Part of a small language model's weights: width 640.
MLP neurons of a small language model. Each row is named by its layer, matrix (gate and up: input weights; down: output weights) and neuron, and shows model dimensions 272-367. Each number is 500 + 25 x the weight over its row's rms, rounded and kept within 0 to 999. Numbers have three digits each. A neuron's up and down rows have the sign that makes its largest values positive.
After each neuron's rows, "fires in" lists the words (lower case) most often at its 100 highest values on Wikipedia text that the model never trained on.

L2.gate1055:529490516492503516460503483477525521517479508483523551508495534477533458493530487506489504487512498503500506494532529493529498493525505492509492532484483536544550508477506506485511481526549443485503528495507492490485510503485504499514515502495482482515565491469468514460518477470536559497
L2.up1055:495503489457500499484480503466498525484507501489517529533465500477510467498503440504497504506508497491517488499522522502511530489525530515512477548488501511529525517497511468485470494529500438511509516488528508507483511484492501511526508465487464479507523472500448493487576477508531525481
L2.down1055:521520481489473492511513492461517489462491513481523536522498531488522484503513484485482496474490474442495506451496531482500498486490477490488495510480480505514530498490492467467525494500507487496478530502500526502510483485492532482522486528517491524468570500471500491506491520502513529480
fires in: "received", "awards", "awarded", "won", "receive"

L4.gate786:531467493488490544479486521499519527516490479464488526469497468508464488488504471552468520487466534511465519507425469567466509517468487528511512488538499514508540513476465484478518497490509485460509515547541497497528532455460529508511504502486524535528502493496522486504507541535524512488
L4.up786:525466486515467511467551477489534467483458499482528514515488459506510478486526479554479518469499528493521507479504451523475499523513491512520484481511541515491534515468502513514502518489488508455498469502540509510510460455491462510499501518487493508539512477507547448535525545501508475533
L4.down786:503499469537469483511504445483521454504506482516476537472501476486481502492482431495503538475462516490502527510439525509508476511480470484482518490514498488523503510530494537448489497495494514484469460503520494502483547483485505530463481482494484544499511506508507482475507530551482526514
fires in: "help", "health", "security", "defense", "helped", "kalmyks"

L2.gate649:492449492497515496508487494520507503476479498471490537514472536528532520502460535501485508559512464535499524488531503498475482504522483525488492518480452509526528481526468470496510483531501484503494495473525531500487525513490505474499509483480471491496472464461486490496496512480470503530
L2.up649:523481493526494498524490526529493523490504518517477512509478527517510525515484507505515495529546522507504465492531511507474490497471513505487495530516442524530511480520442495496496484527476512463494515451509529480498518468490495503484542469522480493470468486507458468470455503464487541517
L2.down649:532477482492514503484496454481470522526505458460513539491466479472483497510458524521528500551535519506510454512561537475481537520506491533530476499501487483494517490533449451479494502521498478518479524491525504518480545495464502502517494483515494511476481516434487487500524529441493503522
fires in: "all", "many", "most", "multiple", "numerous"

L2.gate1227:500503550509438526522532490480505503500500488502526528536479512526508467490520504517453521497489501514512457469482506439526538464496474491553481538519493499524484520501487507472489466488507484516518511555547535478523519516481518477516477502488504480492488483474495502530500492471500489496
L2.up1227:474507510510489521525491480513517489524480547501470530500512469492508492416524502490467527494498481579479498518494501541474506510543461524520505543518474477522522510476489512472499503472455506496554476544437450514432506462525502462513473489534500500512470512492584499494499494521529468559
L2.down1227:509498483502484543531506486517485496503494538510496536544535499486518480511510463559484532522514471552493488491510545502460513508493505517498500521506461550490523518524511479479516511471511535447534496540471488522472521475497498511527511484514490506494482501517552517491513510492485470530
fires in: "help", "part", "major", "helped", "assists", "favor"

L2.gate501:497465494478492506521505502528479477512511464496506506491541508493497459542465540500485505500534500493475486517507472466475518499480516494559546505533493485465503499519444495516438445517482506541529507524532523502508522527514474508525514498460525506501511520507488488475456484456485516517
L2.up501:473499491452499484504507489492505460486504488487503497492550475513498451552462553519503496486500511490466488531533505511466505518486539519528522468553529490503505516508480471499403448501457500530565499511531497493494519503506483483501504496413503495497485521494494490474450506455464491472
L2.down501:462492502524482504552492523444497496534477490455501494546524482502499497554488509494558487467516473507456489508488445508456485508499527477514520520446518472510526454498487514501459494499481476473516477523548476554533509492460477476518521491489508502472488495518483499488463543498468520472
fires in: "became", "returned", "return", "opened", "remained", "arrived"

L4.gate1322:536540520509543519488451470512504529527502452474499503526513510466489518471481517494478494522482518513467525511499512525478537529469539527491549507482483502492502502519508470508466526527532487514516520512514513488480517449474484465537527499532490490491490489522486551516457525495539483500
L4.up1322:520526489516494541461460454456465556485501542510529527502523473512549479466507513501542495485533486497530482539474485514490526516489520525500550480524493574491523468550509468469475539524545520466529483510508549508515560470493535512463467513489469482509441489497462482488498522496517503475
L4.down1322:494494478501493522491489459474505489499472487500477496522519447468536492523475498502489473519531531540508509493488499461498532505508524464479512459496556528504498499524519496464492520480497486459502508500560495525489512464478515522476522466456488501546458451497497488498487508487508486542
fires in: "most", "many", "much", "some", "number", "of"

L4.gate1687:499498554482468511489540523476465492463490507496492510512442493480477453508486486500503473519500519524521539471510502496494477515517499499514523475447538502569505468496507479513492530525512457482519488483483503512497509530518497486490489497518526482464489506556484520501506477535529513483
L4.up1687:511478504486470533446489472522560520527467575507489541455496539501490501484479453515507489517481470508491504493472508535457448471542523487516511510529528476513498497535476496524531498535501488485513509440498444459516524562519507479501539519508527474517516505488535505501518477500496492491
L4.down1687:513503477498477511527524525482510489538505515508492542474470520507530497451526478499522550509520421502491512471498483503479504447499524519505508480532486518529536460512511515503516488531475496504549534495518494498468527490537465476514530503477514487519521504507503466483500516506515484463
fires in: "of", "with", "made", "given", "receive", "received"

L2.gate338:490492501503524465493521477546518505492515494507571520503533505467515464497467479511486548495499504491486488532520526508552530499530498511467544516490492503514471483516472529437474529495510480489514504492470505498485477527509523493466502484509511483467476468477463519535549491478456507514
L2.up338:478490469495516475505519473516499495508526510545542528516553484494505475510471437532475549498512481519487493531526515480541517496522501506492503533481478503523469520470483529453476527482502517542513502524477491506494434530519522495460525505528471492451465482481452535531535484475480478510
L2.down338:512477482511488501477486501578493478561507530499460485514540534516525500543480460496494472462455501480523502491546487518502466485517486462497538501538468515551471528472507503472554500469516511575501515522503496483475488515525530470494504515532510458416531463452479457487516518500513495492
fires in: "hall", "room", "space", "field", "ga", "hotel"